Part of a small language model's weights.
Size: 12 layers, vocabulary 534.
MLP neurons of a small language model. Each row is named by its layer, matrix (gate and up: input weights) and neuron, and shows model dimensions 48-175. Each number is 500 + 40 x the weight over its row's rms, rounded and kept within 0 to 999. Numbers have three digits each. A neuron's up and down rows have the sign that makes its largest values positive.
After each neuron's rows, "fires on" lists the tokens most often at its 100 highest values on Wikipedia text that the model never trained on.

L2.gate156:543455530525489456416425467527448567481492503465539418538486482484569456471463488468423529534531480465434520446464455509468439486479551527496496531458449447493399462505513503492479563559485464475533448485513482553518468471507548505533561581452590479440551521488489486494561504502439442478524504498457606506481507590529475505505551473437450467502555470456515547595463527431582478482523
L2.up156:534542479522502459467490436596446569472517465414553447547533512538523473495492527462449483589547496487493473454463508454456527471434491502489498511455479435517413487435530503577502494539539486474534492519536507570504438503469544545529478529488579447482499547507440510513581501492482513470491491495412513540468518546536460514539468459421486491472514481449524511548495524460578484481558
fires on: "om", "og", "om "

L2.gate84:480513532521470564475439431474493490477475423491491530528554445440614407503503471556525467501472439517635528524541505474519486525490497449489543477516514495524513471462558556492509533531487494455534455509456535524554483420448485566530493504519444476538567463465519464413515557558485486411468486541480526496561481472470490508549526530450491540514454486519435480569542484502545520553460
L2.up84:473535514551458464496557490553480517524455513535498510523535490497588436458529393490492465507454461505613588533527547457523553513528454389463470514520423563533530530495517534483537479513540493452558460441475477529455522424472447524486489528557464499497564418461510489491501544551507459489466491491533505554516511513438514458503506530408485501470504502537481525481512504479570462508526
fires on: "s", "sh"

L4.gate388:523448506516449505523519441455492498553538514452483501556468538567447513623487498486536534531502432536466493456452495530478456560504543544498509531458503548524499542571550445551444541461454513420538518464509470507567462552482451406549416461444520514531510457464470449442511484513391584511494461486463500452434457519490526477492547502465477563391508476512537411527525512459554523454487
L4.up388:469454529494493540475425469441559462521553495454504475557428552485451571497543596518496525548467497552508481476422515531504458463487477465545505515472562537466451536465541508499459564553539481493425540509504459446534484507494470484547464431448484482506532450451561387435485487434462544583513471497505587613452476537487507482478507468463505562467519448479508475453518514513545511406543
fires on: "po", "be", "te"

L2.gate449:487486529493508536513480476547464496452517433545520491549508450545566492477482526452386573516530556540494569478506480524471478546520506512445509520542447530551405450578414527416457542436493456524506497474425438454511601508410484518533515548513499447501515418488540485462535454468522502486510468467446587504446539579447478496486514487520545462464512501447520547540477524444517502478467
L2.up449:519518482506432517535457456471460530465441427485510511549572507481502509478454611508557513550446549557498498470519565499474510516539486549478440541489495437505518584518521463503604533406483523450535529551500524527564512473440495502470487491490503487534452379485550520508499488540566525446473489519448506514542556481496428569511441461546466524482514497424499548511492563534516454576448
fires on: "el", "al", "Al", "8"

L6.gate294:513477506565516538468538465476540488504582487487489478450452521424539450518516532548520445473480521559468479459508550493553513514537500548512521471508397560560503512528478526483469382440523467502533449511509535515554492477510500513525506551456560480479590502539483523443480495536529507546493526598479529514475470477498471524551526535533434477514514519382436507522516483540515512561527
L6.up294:583544523482540523476475551539459517539469397553520490500544540501484458577548547479569464470520467431503450478463443480515444443535475531507435463489509551545391475574528585481510501454471498545561474439504427520499521521492523486424522500536550469485442528500544459505521493494486507511502461445567483522494495507423512498505524436469552570531540587573515498517515495494500501472437
fires on: "ou", "{"

L6.gate27:488483482505474466482470549476514489524494526523434420491471488459461539503466458531469554465611426535552486503446516549495475479471473450469469534505570440432512494416506519536529459497466433495561496493533480508487440449483453462541472539470479481470490511448491401452484518515543497442531513561602571482517429473567520510513518553454453478472538452470528556535525539498542482536486
L6.up27:529507529473446457528458549372523491402473510444474468464545508494551466513556519451591506541454529514443501483502502461498526559498554487535444475508461418397536524522535518501472535466454507490511473504495483509552445552511469477525581487484520423505466424504466502414550475519421465477480500506478465441499486500504464552526491445486511505467569424523516502516451484519550462509565
fires on: "d", "d "

L4.gate356:448487565475494464469535419461503508541532527494466480489466508468538485529473565490507517540487475460534478505551617502617497577511495471487462497517469506452485489499457520547453464445495479438530511538581463539548551463487509495473567503498487498408437478491446526537517522526544503475514486466569544475498501603461450537550463570484559541484485475522495417505470388447558506471523
L4.up356:454525544522462513494447519495509401509514518537447517541477516435493510508414525527538547513518495520561453463493552541506489532523513575535476528499465507460536509470469577520525506520550509502480510468499459512550537465564437494449487471496470454446491441547529451508533558559540520385613467414434551511538549502503556479513540541514506586512457414466500498462567417459493511435524
fires on: "ch", "Ch", "ish"

L8.gate457:530593471485508533481487477503504520502489474524484491465502523486518439528475525564490508505530536482492461471494537542489479477550545490434559425513491521561427455500459499541503526504496460513528493502389470471535499488491485513494470530572498425554502496577484514453471439479459470466456489458477500529444441531442617448577514492499496513469504528405441564530436511436509482540499
L8.up457:483485452459516537573493475537542549537445526527575519562524543462479492580549481555503492424480495488508411468526533516473540460463409436505521485550497491522527579510484530588491499513484453527567485521528427548495465475555540519484542504470577504555582493439531460561476495510541537476483493487489594440497522608501505486459468461494451565489482478473528489533504504514551503472415
fires on: "it", "ou", "t", "ut", "l", "all"

L4.gate400:475538462492508496527508526518477437472570446546510506472401514473560452476508557524531421493477520487511490507553490538495470567454495521511500516488476531455544560500484483496505534540527611406532484445461463475534494451476513533520554567530498528526554502520542520444528512560514496444496460521412583490502508532510519583475549507422490443462493431400517533524556530466572541487483
L4.up400:425585464507465523502534504495452495496544472554557490525484497552560488455439483573529531515501483483519486530538505556497488627514484505544565518458475467550549497435501429443439510521517622413485546452463550465534418442537469545515508573484486532468483511496510481511574496488518480437466476541517512541493464453391530536502565519485505534487446504422512487528523465487499469535494
fires on: "sh"

L2.gate82:505494466490493507484474471480507525550488456558469512540449485469486480477562494532436530486518533561442475415452485513472437546540491497574555508544446471458454485502412579493476465475497503507423547492564484508497617515462534485505481517520575528531496438493517472463540513542545456517502457511490538518483500499445555477494470454537485518485495466505498495509489450530499583493476
L2.up82:532506496573574507542429504520494535496512448552509523554484499464487480478563497518457504453572604505486461483489489470511492531515474520517480461508457460451470544552408519510542489530475531500475549528558500554501546464503518502467515539514593528548440523469447500485614585547493472554509500538520442527482497523435535526542505443473459477500509499484503526565508470531525506490527
fires on: "-", "{", "\\"

L8.gate276:532526468465543542485506517582497502471479409430505502507474495492481460523465557466442525445524482474429524483435534481516508422503526486521476521484493458570565407536456564506498531507446553529462457533491538537487425533531500547510492497554537496527530508527540514503515461544547570504486550481503475499503497526497526535519533423533562520547489442565496535462553496510499446477517
L8.up276:452532507494544582557410522514518457504466530557527501557582521515469464460548514489496476472590487470512469544476481489552477475500498479486495500441525464478507459518535457486530469433499508474526515573481512522562494447524501482555510535602386541523484506467517516345550508464478561480447495488474500513464501495532466485496499496463511481504477596548465595500499542549529485579486
fires on: "i", "l", "-", "f", "ic", "t"

L8.gate282:502444540449495531442444538530467516500455415462526503471504431410451412549500516503516542468547510440453466421598582474476447390470507484485540488505514482533486465424513495494451509452467463513497464532494571478494537510502574463491545497549447515515491497481452480462446405510474499528519484489490511461474537507512497521539469442448526460530454460471524544495460559497471464527414
L8.up282:475497503538515472508461593511564485411516556501456523508553465471436494458440482453483585504531479538501439476519505520561519482451559546550444534462535515522515496450469481542461489492479504472494404470486511526477483475562516504484436433544528466490547540537566501440477518467547429569501540447471515589465531474550412544525473481546535547487533547417465561505479523490442537528493
fires on: "f", "2", "1", "t", "t ", ": "

L4.gate494:456506483487500472427536537464472408512462476458567522534529593480486509528557496492445538590508531544485524493473489529488439494408551494441559443473520495479420636455509560460478542574475485461457525472479407479540505481450492486491500476455529539518505507492537506481532513498439543539588528544527542454434552554481455465432501454441498516546451492407495571513540538473581539493526
L4.up494:486548510592500514554495488430512518557518548492453510549552481497448455501459531521426524540541485501447540439473513536495440462482500524501511542523527511488524540537546532458495478492463502443485448498516460497466500470491433436482472520497445511479515536505527505469503410465498460492445508447473545513455515525496485519493438461474502504511567464416447509510522458504508544427509
fires on: "par", "po", "an"

L4.gate407:496561483551424525511440480444476554470446476493477550443477523474473597535529525523413465490511464558511539455472469451509540453494484538463543471475461521511498539534499550442501600492431469592493453527468477481508562491477485457490502496500500422534472483493493444451549540537467538482420489487559606480455590483530482476509529484488509524516505519438513530538462573490563565546467
L4.up407:532548561554485440559444538592516562512528471518553502524551488532517578473550532534447482439526412473464513523450479531503540539505460490448498536516468447550493509491538551471494511464469512502515479531483557498526551495434545417453513484508478552572514495490545433466499467538580499514454561485521554500502519528493511511476472414469456550515554461382540546473523557447541555458486
fires on: "Al", "al"

L8.gate483:525485561555461566428486461492483447501498544498523518571494472567492503474513507464463564542464535453447524425473528565444523501520494495496462475500461483477383486483507547581442547514515482490465441550484527510475449520483579527531495477483540492517560498472417468493503492557472492538479391493517544440479432493548486521482462494481588533517517496499497584580458426525542466485470
L8.up483:456496528556534554450505518553496464523503518445520407492518524500516447471522502502487486517504520540453547533489483440502515511449516446579507529567476473470473435525518543496495525494607486486457392491520492511408503460513488527498531550531498520521485479526413430452445504562456477532516529482437542481569489528504479474521540507493462514504484457567471541528458501591510513477501
fires on: "oc", "ug", "og", "ig", "ec"

L7.gate95:553555547543522498551504502524395508510478485495470501510543543464557550605575541488390513532514457560530483501513517544544521508474537472473555504492534479458431488488478503472452528476523472473546483517447515527535502533513488455544490551554545503512533486440543491456499455540574629509500460542501539470447548492532514476509504495482509448469475503469550540551489518438545544507499
L7.up95:504564457457481511541444527472504510535582443505448506535537450496571552506492426531512520492498454535506520514541527511521447497446478433546476565460529444501524528483490538417501522458481494576544460629558480485506502564528520477504513458484524443388525449469479487485563532463498442550544505501492498540461513468464521498505432504437518469561579449524478492500467494520516552484515
fires on: "d", "d "

L2.gate22:459493566538496498481465505479445579488492457478457446513456501515522481436514533527495559512502542569522552537474432488454499499449536536462504504510506472516410483498482482400489473455439490547504489469478449482508576494502473489434523508517524547468486467539542481495530581507498473449459479473531515507452591594472506520443454459510486495404575475446566521541470496421570497502452
L2.up22:457565551541469515522459452490398569494460465467453483496488488522501459471533541542537527516507480568574536526524448449464503480445509524402447487537508514514408485520492488460492477504494454500467521526500468497514522494437448466441463459459535531484417487520587488497522507578523508447456483474555453517456553570527491540434470503517512482443514494460549475585467544467536498481469
fires on: "al", "el", "Al"

L4.gate40:489544416472480490455554522467526449501567508578507496550460503367511520540522528506516545482466463564548521469511494484505488514504511519452448431467511473458490544500555474478526501485511481460542561533496536580522526466568492502493559538462543476431495472510517440520517552537525462462470470490497538461548470545500510512480498524512524506437535459554536507465519479459499568466419
L4.up40:513552533444483504503463416456499456483511493585556493550488429450537491465527520482469525487579524517506465465538504503512519492486524432542508458450553456476491541503537464487495450485438467459530485496435432516542566520543537556461495477453560520502490464496457435478542534539500519491481477539546525527538465585478515486563523525476544527525461485465493448520527477449515543426551
fires on: "ch", "Ch"

L4.gate99:461547566505459492579449550513565525506485525509528546391484514460522430505595494494462515501477491540532513469434521474406490552477465449485548503503466479540426534573511462572509507485501570464513501565499504545488502466509473500483447519482434550481498452458440514440541459493522505417439567555505447448485454570480505460518452471413468532506482508561516473499451472493531451481514
L4.up99:504529510482454510519488500569540489467484534469490518462491576528463408484594559542435562499519490536521535501477510457482502552530431487499521549458545513551493545518555484539527483483510544465492470513529445480482514433512420450502499490505455482495458498430502492477524492525526531437489554533543462534444491630502488437448480454421435545472460495519499501457444458484600492507558
fires on: "s"

L2.gate226:485493561443498496377465481479441482479531524521475537507503505479489475524468538499506518453492504488515562495489528470512497445505571503465571474519464434512432519478419505520549462516479524530570515450482508558503523495493491498423446497560465469470421512488498453506530511454521504505529552441487525513485496483484522534449581589465552443449536497526513530429532485489517528468474
L2.up226:540500487514424519507463477479397483520572514506514563560419424415443491465531554483487513557566513535511547484521486573535533484488521502520509539482504550505482532504479510511454430540504501514489457572452511523517539529539462498493557475457470510575467483566504431453470482519554474489547556419520513531571451486475500528567522522505525497469500545485449542512610541541441452496546
fires on: "ch", "ud", "Ch", "of ", "t ", "| "

L4.gate307:505523487528507546515515464449502429597503520517461474471519551429422489484446519531479471576500455495559489452466488457499517493470483476456441516469462498476521490493522521447452539532467404461502492481413522481526504481475516499516536399408506494500494482439532529569482537507478517551450455476475452535503451498558506482553479457523469458483558507536530468442556469552562570399461
L4.up307:520481507558498574522543430496532518501485524532472475547510482482377454501546545522471557497512478502477494415395495553534493458473461471480507545498542453502462456467507543482442562493453511468416483409508475481534485465466573459570520518492477548498468515480507569428553466425475467511486535553445561530478490503440529437518456513482501482526521525482444584481564502491572543435504
fires on: "res", "po", "ard"